config = dict(
    num_hidden_layers=13,
    hidden_size=384,
    num_attention_heads=6,
    num_key_value_heads=6,
    head_dim=64,
    intermediate_size=768,
    vocab_size=32768,
    hidden_act='swiglu',
    norm='rmsnorm',
    norm_place='pre',
    norm_eps=1e-05,
    positions='rope',
    rope_theta=100000.0,
    rope_fraction=1.0,
    qk_norm=False,
    attn_scale=0.125,
    bias='none',
    tie_word_embeddings=False,
    parallel_block=False,
    extras=['capped logits'],
    init='uniform',
    init_std_qkv=0.0343,
    init_std_o=0.0,
    init_std_up=0.0343,
    init_std_down=0.0,
    optimizer='adam_variant',
    learning_rate=0.000685,
    beta1=0.9,
    weight_decay=0.14,
    lr_head=0.00874,
    warmup_steps=251,
    schedule='wsd',
    decay_fraction=0.736,
    decay_shape='linear',
    final_lr_fraction=0.05,
    batch_tokens=32768,
    max_seq_len=384,
    doc_mask=True,
    train_tokens=319700000,
    max_steps=9757,
    dataset='wikipedia_en',
)
MLP neurons of a small language model. Each row is named by its layer, matrix (gate and up: input weights; down: output weights) and neuron, and shows model dimensions 320-383. Each number is 128 + 32 x the weight over its row's rms, rounded and kept within 0 to 255. A neuron's up and down rows have the sign that makes its largest values positive.
A block is one neuron, or neurons of one layer that tend to fire together. Before each block is what it responds to, as a language model described it from the Wikipedia text at the highest values.

Description: Word-final suffix pieces. Final sub-word pieces that complete a word split into several tokens, such as -y, -ed, -ing, -ist, -m, in philanthrop-y, orphan-ed, enthusias-m.
L4.gate107 [ 93 165  81 100 122  80 124 100 154 148 147 112 133 119 131  74 177  80 154 136  75  91 112 131 104 142 128 151 131 102 164 130 141 241 168  56 121 109  84 148 129  61  86 129 118 153  90  99 184 100 118 158  58  76 135 213 124 129 113 128 114 178 140 124]
L4.up107 [165  63 136 162 133  85 128 104 164 143  73 108 143  99 100 105  99 104 128 159 105 121 105 107 115 125 152 155 154 192  90  94  99 158 146  25 166 148 102 103 101 102 115 110 123 132 200  87 152  80 101  73  95 140 158  74 160  99 108 142 112 117 133 142]
L4.down107 [149 128  72 132 140 113 158  88 160 116 110 113 151 107 140 126 120 116  72  72  91 146 133 116  94 123 161 155 149  79 122 153  91 107  87 127 149 162 166  82 123 118  96 130 146  93 137 104 129  82 117 155 101 101 146  81 165 145 147 118  91  71 140  68]
L4.gate180 [117 185  97 103 167 125 162 104 117 141 128 195 142 110 127  78 154 192 121 134 137 111 155  82  87 114 127 175 190 149  99 116  96 170 185 112 123 173 118 181 137  76 142 182 104  94 109 157 134 108  96 128  94  88 202 148 120 144 124 154 121 125 180 115]
L4.up180 [140 168 155 154 127  81 140  86 161 144 130 176 173  70 111 104  78 133 137  96 119 110  87  86 188  63 137  87 118 193 129 101 184 158 113  98 201 182 143 154  90  65 100 143 104  99 120 125 115  60  84  61 158 148 206 120 166 142 144  59  54  87 115 153]
L4.down180 [162 166 199 134 109 111 167  49 215 101 137 132 115 128 120 161 143 100  55 152 160 122 172 100  77 159 154 174 165 202 124 180 123 116 130 152 149 115 154 139  99 149 131 132 135 128  87 114 145 139 190 180 145 160  93 154 104  99 137 151 114 154  82  82]
L4.gate608 [135 170 100 102  87 166 179  92 109 142 130 165 164  90 162 130  74  85 172 141 130 123 183  64  89  98 115 123 114 202 152 140 156 158 169 101 160 182  76 143 124 158 165 173  81 117 105  97 130  87 119  84 127  87 152 120 132 107 130  82 101 116 155 111]
L4.up608 [100 192 120 198 101 138 137 112 161 149 149 144 153 131  79 103 144  61 100 101 112 161 160 112 137 142 137  91 147 153 118 135  82 119 173 125  77 119 128  65 114  53 197 151 158 133 116 140 124 163 142 132 167 160 203 157 111 154 156  64  98 155 102 141]
L4.down608 [138 147 127 133 131  44 104 143 166 142 125 123 122 151 114 104 151 119  83 169  94 164 140 122 120 124 125 130 124 154  87 135 252 127 148 109 124  90  80 160  94 112 118 135 165 145 103 114 191 162 149 167 159 170  85 163 176 106 122 176 103 109 118 168]
L4.gate724 [140 178 126 140 146 135 201  91 112 121 175  89 161 149 152  82 127 168 190  98 118 145 102  82 119 117 128 148  78 133  91 169 158 115 182 151 136 139  67 113 156 103 141 144 135  86 107  36 157  93  90 103  95 138 201 126  95 125 157 107  96 132 135 155]
L4.up724 [137 203 143 154 132 155 129 120 124 137 172 143 152  73 144  90 156 116 132 138 152  95 140 159 186 117 147  78  89 158 103 136 117 187 111 170 120 147 108 128 159 140 134 123 108 122 146 121 196 149  92  84 167 150 120 103 127  64 139 110  91  86 151 178]
L4.down724 [136 104 149 131 107 115 152 139 191 143 170 198 117 129 165 121 150  92 127 129 129 117 186 152 174 165 188 157 104 158  91  88 127 151 112 126 116 128 171 114 130 154 119 140 142  95  86 114 117 130 198 161 113 129 141 111  73  95 142 110 148 125 153 131]

Description: Infobox list bullets. Line-initial hyphen bullets in flattened Wikipedia infoboxes and lists, above all the one after "Personal details" before "Born:" or "Died:"; weaker on mid-word pieces (re-all-ocated, sub-p-oenas).
L3.gate151 [105 141 133 123 110 104 212 105  69 116  85 172 172 106 155 108  60 144 136 148  88  94 130 132 128 193 134 154 101 185 130 159 146 160 124 110 152 123 119 155 127 204 139 148 127 116  92  91 159 121 140 138 113  91 134 123 108 147 102 145  94 108 110  66]
L3.up151 [112  95 110 105  77 155 104  83 143 199 164  68 137 106 110 124  96  88 111 157 115 147 106 163 145 114 135 113 168 133 136 166 132 159 105  89 168 160  59 154  93 151 148 103 121 130 125 135  84 130 114 109  92  80 145 103 104  56 115 115 126 115 148 142]
L3.down151 [146 125 117 155 103 103 104 122 182 128 148  99 115 157 168 101 149  79 126 170  98 121 162  73 189 162 214 132 126 127 140 178  80 168 170 128 187 142 101 125  91 178 122 156  86 179 161 144 131 162 118 132 116  92  89 112 134 120 151 115 128 139 137 136]

Description: Digits and reporting verbs. Fires on two groups: middle digits inside years and numbers (the second 1 in 1864, the 0 in Top 100), and reporting verbs or "that" right after a named person (described, realized, noted).
L4.gate287 [127 117 107 141 132 165  83 108 186 131 100  91  99  97  81 178  99  60 141 115 151 153 114 127 120 118  66 157 117 122  87  90 111 157 100 141 142 127 136  92 134 101 126  93 105 135 103 122  94  96 158 128 128 111 166 130  99 124 151 113  56  66 152  96]
L4.up287 [ 71 199  95 127 109 120 105 152 104 131 102  96 120 114 129  92 151  78 156  96 183 119 139 160  81 174 106 108 117  87  84 133 143 121 126 108  92 102 125 148 112  99 154  94 114 147 159 138 166 155  58 108 184  98 142 141 121 140 105 128 131 142  74 100]
L4.down287 [ 92 123 119 170 123 116 154 149 110  64 149 137 126 165 141 145 148 113 160 117 161 154 147 112 144  78 145 165 162 157 104 167 142 140 145 126 143 135 117  80 134  57 138 154 172 156 163 186 114 117 115 100 114  78 153  95 168 167 104 190  83 104  87 138]
L4.gate310 [107 126 183 158 116 181 140 199 147  84 110 104 148 114  94 134 100 105 108 137 132 150  90 159 123 173 152 106 117 120 163 166 124 143  88 169 152 105 103 156 107 141 153  82  49 108 149 104  78 105 198 150 211 167 112 142 181 134 128  61 131 163  89 105]
L4.up310 [125 137 133 179 126 142 166 153 112 109 112 149 148 139 113 131 124  76 110 112  92 124 108 163 131  95 111  63 150 124 132  61 101 108  96 149 111 112 109  82  63 167 161 111  29 142 162 193  86 168 155 172 119 118 131 139 123 134 126 186 113  53 143  81]
L4.down310 [189 117  78 177 141 123 169 146 153  88 180 100  81 124 165 179 140 139 150 103  90  99 153 156 141 120 160 145 129 121  83 158  51 152 147  97  81  83 147 120 124 127 107 147 182  74 112 135 172 117  96 136 107 163 172 137 129 134 111 131 124  94 113 178]
L4.gate362 [ 72 110 118 129 130  92  93  96 166  77 154 121  96  64 150 138 132  99  97 135 105 117 112 121  56 194  73 119 111 129 125 130 108 132 131 130 149 140 140 139 134 152 119 132 134 101 127 154 165 124 154 142 140 173  91  60 200 166 164 144 134 155  97 153]
L4.up362 [165 152 120 233  99 160  76 177  98 100 122  95 100  88 102 106  82 101 130 126 122 139 123 176 122 160 122  99 127 180  71 109  87 158 111 184  83 169 110 142  82 130  98 155 106 129  67 134 130 158 131 152 140 174  95 109 140 128  76 178 101 108 133 170]
L4.down362 [188 120  96 139 140 156 190 152  83 140  63 167 190 111 105  88 153 153 154 103  60  92  84 106 116 135 193 162  95 143 135 154 137 139 143 152  97 112  78 115  85 105 109 130 103 135  92 141 132  71  88 100 123  52 130 178  88  87 137 134 121 177  98 188]
L4.gate586 [162 151 148 121 143  89 111 159 138  62 131 107  97 131 116 173 116  84 135 116 120 121 143 172 131  98 140 163 149 158 135 153 104 159 139 172 127 161  65 122 127 107  79 114 123  58 173 149 145 203 101 123  81 128  96 115 102  91 101 112 169 165 169 192]
L4.up586 [164 119  80 128 170  95  82 121 135 153  88 168 122  97 127 181 152  98 164 143 125 137 171 109 154 174  59 124 126 130 111 109 107  96 135 155  88 148 142 162 163 147 121  89 100 100 165 140 154 216 156 136 127 178 129 146 104 157 147 124 128 107  92 128]
L4.down586 [122  56  85 115 134 129 126 110 150 153  97 149 116 115 201 184 109 151 106 141  97 150 110 154 144 127  80 144 119 133 142 162 130  99  91  62  87 167 158 172 121 111 110 147 128 176 137 125 115 143 173 165 180 108 172 166 117 172  80  70  74  99 136 115]

Description: Heading ends, compound starts. Closing == marks of Wikipedia section headings such as Career or Political career, plus first words of fixed compounds like Grand Slam, table tennis, stem cell.
L3.gate387 [167 127 145 118  92 155  66 140 101 102 143 121 131 125 101  99 108 110 120  82  66 144 109 128 125  94 134 157  78  97  87 126 161 105 146 143 173 172 117 134 117 145  49 141  86 150 148 145 127 110 143  53 125 126 170  92 105 164 171 110  99 206 141 145]
L3.up387 [158 140 118 154  76 140  96 181 151 130 129  73 159 133 174  79 136 134 106 164  65 173 107 116 117 139 163 170 139 160 108 110 168 125 116 165 133 100 117 122  94 155  63 169 171 138 145  90 124 154 175 111 108 103 148 192 147 178 129 141 171 198 138 103]
L3.down387 [127 104  92  92  83 107 117 124 114 148 145 129 199 112 148 103 141 105 118 155 135 142 145 145 114 101 190 117 123 153 171 123   0 109  87 101 124 142 120 145  88 142 100  90 153 107 139 173 116 107 129 108 147 131 112 137 191 128 122 135 124 126  97 136]

Description: Agent suffixes and "ch". Word-piece endings forming person or role nouns (entertain-er, lyric-ist, drummer, champion, spread-er) and mid-word "ch" fragments (protocon-ch, poly-ch-rome, par-ch-ment).
L3.gate426 [104 136  97 124 156 117 169 109 127  87 137 112 146 157  95  93 112 178  96 172 153 197 164 135 153 168 129 138  66 138 198 145 135 143 146 143 155  97 111 115 116 169 204 150 130 183 126 151 119 134 134 119 151 133 169  60 159 143 161 146 125 126 115 109]
L3.up426 [121 136  76 110  79 111 176 129 107 164 124 158 153 145 142 132 138 118 176  94 117  98 157 122 150  75  87 119 105 136 111 123 159 167 127 116  85 112 123 166 142  76 135 194 181 129 170  96 102 103 179 143 135  86 146 124  87 120 149 167 163  71 126 175]
L3.down426 [ 79 103 105 141  98 143 181  62  64 143 160 149  82 140 132 135  82 159  76 131 106 150 145 179 190 145 157  82 130 121 123 141 234 136 199 133 128 134 142  96 147  81 136 106 137 116 130  73 135 143 122 117 138 149 132 134 208 183 176  99 137 146 102 134]

Description: Infobox list-item starts. Mainly the dash opening the Born: line under Personal details in politician infoboxes; also word starts after quotes (un-) and year digits.
L4.gate294 [145 130 137 133 108 130  86 113 114 106  95 121 124  96 150 155  97  94 132 109 182 176 119 149 179 121  73  97  96  92 123  72 126  79 124 178 147 140  74 169 175 170  83 111  90 168  98 101 131 147  77 184 140 125  98 164 102  58 112 103 136 118 139 147]
L4.up294 [ 79 143 129 167 207 109  91 145 115 109 162 128 142 135  93 161  80 172  77 108 104 125 100 116 123 170 150 141 149 152 117  80 155 155 154  99  87 163  67 151 130 151 129 118 109 112 160  89 145  71  95 133 155 135 154 119 122 111 112 164 102 127 172 204]
L4.down294 [119  71 148 132 140 123 140 180 185 153 131 163 151 106 158 122 174 138 147 107 182 129 117 147 137 104 186 136 133 118 114 128 103  97 125  89 124 126 116 103 147 143 108 132  94 179 118 165  90  95 108 146 168 140  68 175  95 104 126 127  69 114 164 134]
L4.gate504 [123 146 132 148 128  97 144 163 160 100 127 117 104 181  88 147 123 147 166 115 114 137 146 105 115 130 214 173 163 177  97 153 155 157 180 160 143 180 111  92 157 169  84 143 134  68 108  85  64 157  57 111 138 144 106 166 121  87 141 129 151 115 101 226]
L4.up504 [193 155 115 140 152 162 113 144 145 130 106 106 126 135 131 159 164 132 132 139 148 107 148  65 128  87 131 130 181 148 144 148 109 170 155 144 141 151 116 143 126 172  67 131 153 127 124  78 168 142 111 122 126 101  90 172 129 130 131 127 151 139 109 187]
L4.down504 [133  82 152 113 166 162 133 174 160 158  49 137  94  98 140 182 135 102 142 142 126 113 109 127  99  61 102 131 112 163 158 164 130 133 159 125 154  78 157 112  64 199 137 107 153 104 110 136  90 101 106  87 138  85 134 169 182 140 137 120 110 122 188 119]
L4.gate683 [111  88  95 169 196 143 133 144 147 102 121  93 127 109  74 178 134 114 107  99  91 131 168 158 170 152 111 183  84 159 155 152 116 157 140 154 122 146 110 122 109 164 109 102 158 113 119 106 147 140 135 187 164 106 165 187 165  69 125 101 135 160  98 132]
L4.up683 [115 139 112 126 164 142 136 161  86 175  96 124 151 155 154  94  88 137 170 144 104 147  90 129 102  99 116  92  90  45 124 125  83 125 154 118 126 178 115 143 120 185 124 129 120  80 100  79 160  75 148 131 167 157  86  85 104 136 140  79 156 107 178 154]
L4.down683 [101 142 129 124 133  62 114 123 173 136 132 172  77 128 128  91 132 131 144 127  97  70 141 163  62 120 116 142 152  95 157 125 192  52 137  93 105 136 149  76 133  78 111 113 146 157 161  97 131  63 142 145 129 113 125 141  83 175 127 115 164 120 146 154]
L4.gate751 [168 134 191 147 162 159 123 138 123 134 155 132 119 140 161  84  69 116 146 142 130 165 102 142 105 221 142 151 129 152 148  89  74 148 155  93 251 139 110 151 149 133  55 176 101 104 121  83 189 128 178  70 124 173 133 107 111 107 190 106 124 143 121  56]
L4.up751 [118 159  89  57 162  70 126 136 109 115 129  78 147 127 154 121  67  69 123 165 101 134 173 126 175 249 106 141  73 133 109 141 107 142 164 149 106 187 139  83 119  89  74 164 159 209 153  69  82 107  99 122  94  88  86 199 107 112 153 127 183 136 111  70]
L4.down751 [ 92 139 133 161 203 109  82 155 140  92  92  69 114 162 118 133 114  91 131 160  76 118 147 126 105 141 113 111 131 151  43 120 122 109 108  99 133  99  95  89 113 134 172 113 156 163 146 105 166 169 185  76 113  89 129 143  79 151 137 114  66 109 117 105]

Description: Digits in identifiers. Leading digits, often 2, of numbers split across tokens, such as years, dates, model codes, bill numbers, and table values, e.g. "2|007", "H.R. 2|968", "GL.2|2".
L6.gate289 [123  78 162  74  78 153 144 140 116 135  94 148 153  84  87  68 128  76 146 113 167 143 107 153 189 119 129  83 151  86 124 128 124 119 111 139 124 177  87 125 147 119  91 134 132  66 122 171 148 128 142 143  80  92 115 118 122 112 149  93 130 177 138 129]
L6.up289 [128 104 172  89  92 165  86 166 146 128 103 137  93 152 139  97  86 171 147 148 142 165 122 111 136 131  77 111 146 136 123 148 157 131 132 153 186  80 179 184 132 129 101 138  67  97 118 134 175  75  76 120 158 134 125 138 114 131 145 177 144  95 120 156]
L6.down289 [129 108 169 175 117 112 115 138 145 105 100 113  70 181 173 151 125  83 133 150 133 107 116 105 185 205 103 167 155 154 123 116 186 117 138  95 130 125 104 136 114 119 137  96 118 151 103 128 133  75  86 129 143 114 150  86 147 125 116 149 110 150 120 137]
L6.gate351 [117 132 150 120 109 133 116 119  78 102  89 167 165 119  67 111  91 147 151 145  96 188 121 108 106 148  93  85 126 119 178 107 210 138  90 156  91 142 133 202 163 128 108 147 138 136  87  69  99 145  52 127 154 150 130  80 174  87 146 167  93 123 159 130]
L6.up351 [186 140 123 120 145  54  97 128  92  80 115 144 133 178 105 111 110 128 105 226 118 159  86  71  94 116  83  94 143 148 168 111 183 130 110 105 118 159 140 163 160 146  57 153 163 115 106 108 148  97 139 189 126 150 165 129 143  97 113 206  91 106 144 138]
L6.down351 [136 172 110  78 122  97 134 129 164  99 152 111  54  89 204 112 109 141 120 147 138 124 125 109 112  92 138 140 147 174 121 193 172 175  84 208 159 125 109  59 147 167 141 198  94 152  89 158 116 101 109 146  96 113 111 176 129 100 127 144  85 128 145 117]
L6.gate650 [124 171  81 125  92 106  98 146  60 147 133 155 136 110 130  95  79  96 145 162 128 135  96 160 142 112  91 119  99 148  73  95 122 118 120  58 138 231  68 143 169 223 105 166  98  88 132 147 140 169 146 109  85 144 151 102 131 117 143  90  95  63 132 131]
L6.up650 [ 89 116  41 133  82  96 118 138  70 153 118 159 104 170 149 181 101 131 119 109 135 119 139  65 167  92 132 101 100 117 169 138 209  99 130 196  90 147 146  82 137 178 118  96 130 113 146 153 133 179 132 141 100 114 125 179 174 105 177 136 128 178  97  90]
L6.down650 [156 130 154 155  50 101 132 157 132 137 165 102  65 138 171 118 172 185 134  77  49 137 143  83 142 136 125 115 134 162  82  94 255 105 173 175 176 123 128 157 132 161 122 165 141 163 115 145 176  92 151 135 116 138 173 155  90 153 149 144  92 130 154 161]
L6.gate699 [ 83 131 121 162 126 122 114 125 129 157 138 158  66 122 162 132 115 137 164  79 135 193 108 108  86 123 116 114  64 147 113 112 172 195 170 142 157 159 107 169 106 134 110 157  98  93 114 124 196 102 126 143  89  79 171 108 111 161 163 101  94 160 156 166]
L6.up699 [145 118  82 149 111 170 141 129 134  96 119  90 150 113 118 128 142  88 135 149  78 130 145 125  94 126 142 127 164 126 118 134 143 120 123 136  72 124  37 158 142 108 139 127 145 144 146 110  65  95 137 178 152 123  94  71  94 109  60 109 108 123 169 137]
L6.down699 [103 151 118 140 168 125 188 141 156 173 140 148 141 187 132  87  91  80 101 136 125 165  37 144 121 121  85 129 171 192 107 111 155 160 104 107 133 143  80 153  66 103 163 112 136 143 116 129 113 132 111 140 129  79 165 168 145 133 173 158 115 143 143 124]

Description: Early word fragments. Short word pieces at the start or early middle of a longer split word, often just after a quote mark, hyphen, or prefix, e.g. un(winnable), dis-ill(usioned), E-l(ise).
L6.gate47 [122 122  72 163 120 132 111 100 153 112 112  97 146 145 134 135 144  97 111 158 143 125 124  82 126 164 139 123  45 102 116 183 178 127  95 142  91 127  57 170 206 115 116  58 131 154 132 105 133 121 183  99 164 104 135 148 153 117  86 158  54 119 145  80]
L6.up47 [157 182 112 105 121  86  90 148 145 152 131 113 133 123 104 106 122  87  60 144  87  71 211 167 138 146  74 130 172 161 154 165 155  82 155 101  79 164 103 142 162 155 135 125 110 109 148  83 139  73 137  98 109 159 158 118 152 141 112 142 141 108 151 111]
L6.down47 [101 161 150 125  90 121 106 189  93  80 123 159 112 108 119  95 157 110 120 133 132 129 180 159  84 145 134 155 106  96  72 127 184 170 113 139 109 132 107 142 108  83 158 122 134 108  87 100 190 114 211 156 195 100 102 100 158 124 176 152  44 162 121 116]
L6.gate220 [ 66  95 177  90 174 137 124 122 140  56 171 164  79 147  93 173 137 136 146 175 169  64 104 159  78  90 116  76 104 135 163 147 132  78 147 160 123 101 145 124 169 110 150 151 113 121  68 156 204 130  78 188 116 104 111  95 130 100  88 132  86 154 172  95]
L6.up220 [180 167  86 119  76 144 104  93 131 132 157 111 124  90 116  90 144 156 152 144 109 131 124 109 100 120 169 115  90 159 125 129  89 104 133  75 171  71 138 127 177 102 100 158 155 119 153 109 166 129  93  76  85 109 119 149 180 151 135 104  89 179 145 116]
L6.down220 [112 153 123 137 177 144 158  91  89 163 137 103 108 122 143  96 119 118  96 119  88 139 111 166 148 109  76  90 129 168  98 117 109 124  94 140 130 110 114  89 153  35 137 124 130  83 130 136 137 121 123 171  70 154 113  82 154 130  83 125 105 141 118 127]
L6.gate458 [113 109 152 121 125 130 124  80  87  99  95 129 135 145 102 153 141 139 148 159 179  77 133 151 105 120  77 152 130  95 129 118 150 107 123 167  79 171  94 155 187 131  67  82 156 144 142 164 137 126  95 131 136  78 127 119 127  81 143 129  79 103 120  72]
L6.up458 [110 144 133  47 125  35  81 150  71  99 110 125 137 138 116 133 136 116 149 100 101 115 184 190 155 156 159 132 122 152 121  89 147 108 150  70 138  93 144 131 157 180 151 121 127 179 133 114 199 141 100 124 112 130 142 132 141 119  90 147  84 154 145 117]
L6.down458 [ 91 127 160  88 111 161 148 115 120 131  77 111 167 133 160 147 113 117 187 133 113  74  74 177 158 117 142 111 136 138 122 144 143 114 127 142  93 127 115 151  89 135 174 103 119 119 105 104 136 102 108 154 122 145  89 155 145 137  94 126 106 132 147 125]
L6.gate758 [158 115 122  76 117 106 141 141  83  98 132 119 147 170 116 145 113 150 146  85  99  24 135 140  58 142 134  84 181  91 150 139 131 169 168 161 131 117 122 113 103 102 123 138 150 105 159 142 156 167 164 167  37 115  69 216 134 108 133 158  92 137  86 153]
L6.up758 [122 138 112 137  84 168  90 157  69 196 110  98 116 106 135 100 130 183 118  86 104 135 129 139  78 111 145 116 132 116 108 103 115 164 107 136 108 163 129 163 110  88 190 140 124 110 161 132  79 161 131 120  97 153 150 151 122 139  88 104 142  94 163 154]
L6.down758 [118 154 149 114 149 123 177 125 162 109  93 132 145 113  77  83 101 177 124 120  90 110 114 122 104 107 140 172 126 140  84 221 105 134  80 122 137  92  99  97 107  78 154 163 104 136 198 156 134 146 147 121 109 108  78 130 135 129 136 143 104  97 105 107]

Description: Adjective-completing word pieces. Final subword pieces that complete adjectives or participles mid-sentence, such as irrelev-ant, blood-y, adventur-ous, often in review or descriptive text.
L6.gate211 [117 168 191  98 118  82 145 133 128  76 158 130 102 104 125 172  90 131 143 121  83 189  92 119 157  83 159 164 155 189  25 117  96  85 165 119 148 106 132 131 148 146  84 126 117  80 126 154 171 144 186 119 103 131 160 138  85 124 125 109 131 158 133 142]
L6.up211 [115 135 146 104 145 131  75  92 149 161 137 186 166 122 123 162  90  63 136 183 189 133 152  92  97 143  80 146 221 132 142 108 131 161 114  98 177 154 148  94 192 102 120 144 170 142 124 121  76 101 105 118 148 131 204  83 109  83 158  83  62 150 113 166]
L6.down211 [117 181  96 161  79 185 164 175 174 187 117  80  78 150 139 101 114 119 147 127  60 133 137 131  84 108  90 114 171  68 111 114 110 121 152 141 121 110  74 106 159 137 148 139 151 110 110 105 114 152 182 132 151 158 113  95 112 158 117 162 145  97 115 119]
L6.gate563 [ 83  89 147  95 127 128 141  92 150  67 188 155  97 130 107 136 143  73 135  93 131 112 156  70 115 150  94 162 113 151 104  98  80 151 196 140 171 103 159  95 115 148 107 101 130 134 145 108  81 176 126 164 113 111  87 130 155  81 147 147 132 127  95 121]
L6.up563 [134 134  94 117 160 134 139 105 108  97 179 164 135  95 104 143 136  88 106 107 106 163 180 105 135 108 148 112 139 200 138 121 163  98 151 136  83 118  80 113 143 117 135 129 145 133 112 185 122 152 154 104 121  77 189  72 146 150 134 138 117 113 149 170]
L6.down563 [208 117 140 130  90 160  41 123  90 127 133 130 124 116 146 165 123 126 181 166 131  91 141 121 108 138 133 144 210 153 156 139 188 124 123 106 144 134 171 146 118 116 164 166 147 142  69  64  92 122  69 112 129 107 144 165  80 128 134 109 151 125  97 149]
L6.gate637 [192 128  89 123 158 114 124 122 133 160 161 145  98  77  85 162 149 132 151 132  81 128 115 181 119 123 113  97 152 167 144 128 146  82 206 108  76 118 112 164 114 111  97 124 121  99 137 109 123 151 138 134 116 105 165 125  85 144 151 164 149 182  83 102]
L6.up637 [163 116 110  64  67 121 213 146  88 137 192 148 173  79  95 197 163 162  99 152 180 103 177 142 185  94 142 128 107 195 130 112 154  82 153 120  96 131  94 132 143 187 106 113  64  91  70  93 135 175 139  72  78  87 143 127 126 123  96 102 155 160 133 122]
L6.down637 [157 124 179 134 148 127  61 144 155  69 182 126 156 126 126 179 120 173 178 130  87  64 109  78 138 172 134 172  80 146  78  88 165 131 202  88  75 143 135 106  94 156 160  92 173 115 134  98  96 148 133  91  43 123 140 113 110 156 110 138 115  84 115  95]
L6.gate725 [162 102  74 135  91 180 169 117 144  88 162 153 119  84 164 153 115 120 182 137 122 153 135 155  93 103  99 165 123 117 105  66 111 107 182 167 144 147 169 106 118  73 133 157 150  83 130  69 100 163 101 168 132  41 123  58 106  96 129 105 147 108 131 121]
L6.up725 [118 108 179  76 156 130 174 114 111  68 131 143 154  71 142 143 170 165 130  87 136 105 154 107 164 131 142 105 124 133 149 167 127  79 154 103 124 147 125 190 149 108 140 134 116 142 163 126 128 145 154  75 157 148  91 139  85 121 100  65 122 150 136 131]
L6.down725 [133 129 166 151  96 129 121 102 117  84 135 173 122  77 143 140 153  96  90 144 100 170 102 142 120 132  67 156 174 195  97  70 121  99 131  84 144 157 169 108 137 145 150 161 132 117 118 102  87 116 128 106 135 133 114 131 134 106 119  88 160 173 136 128]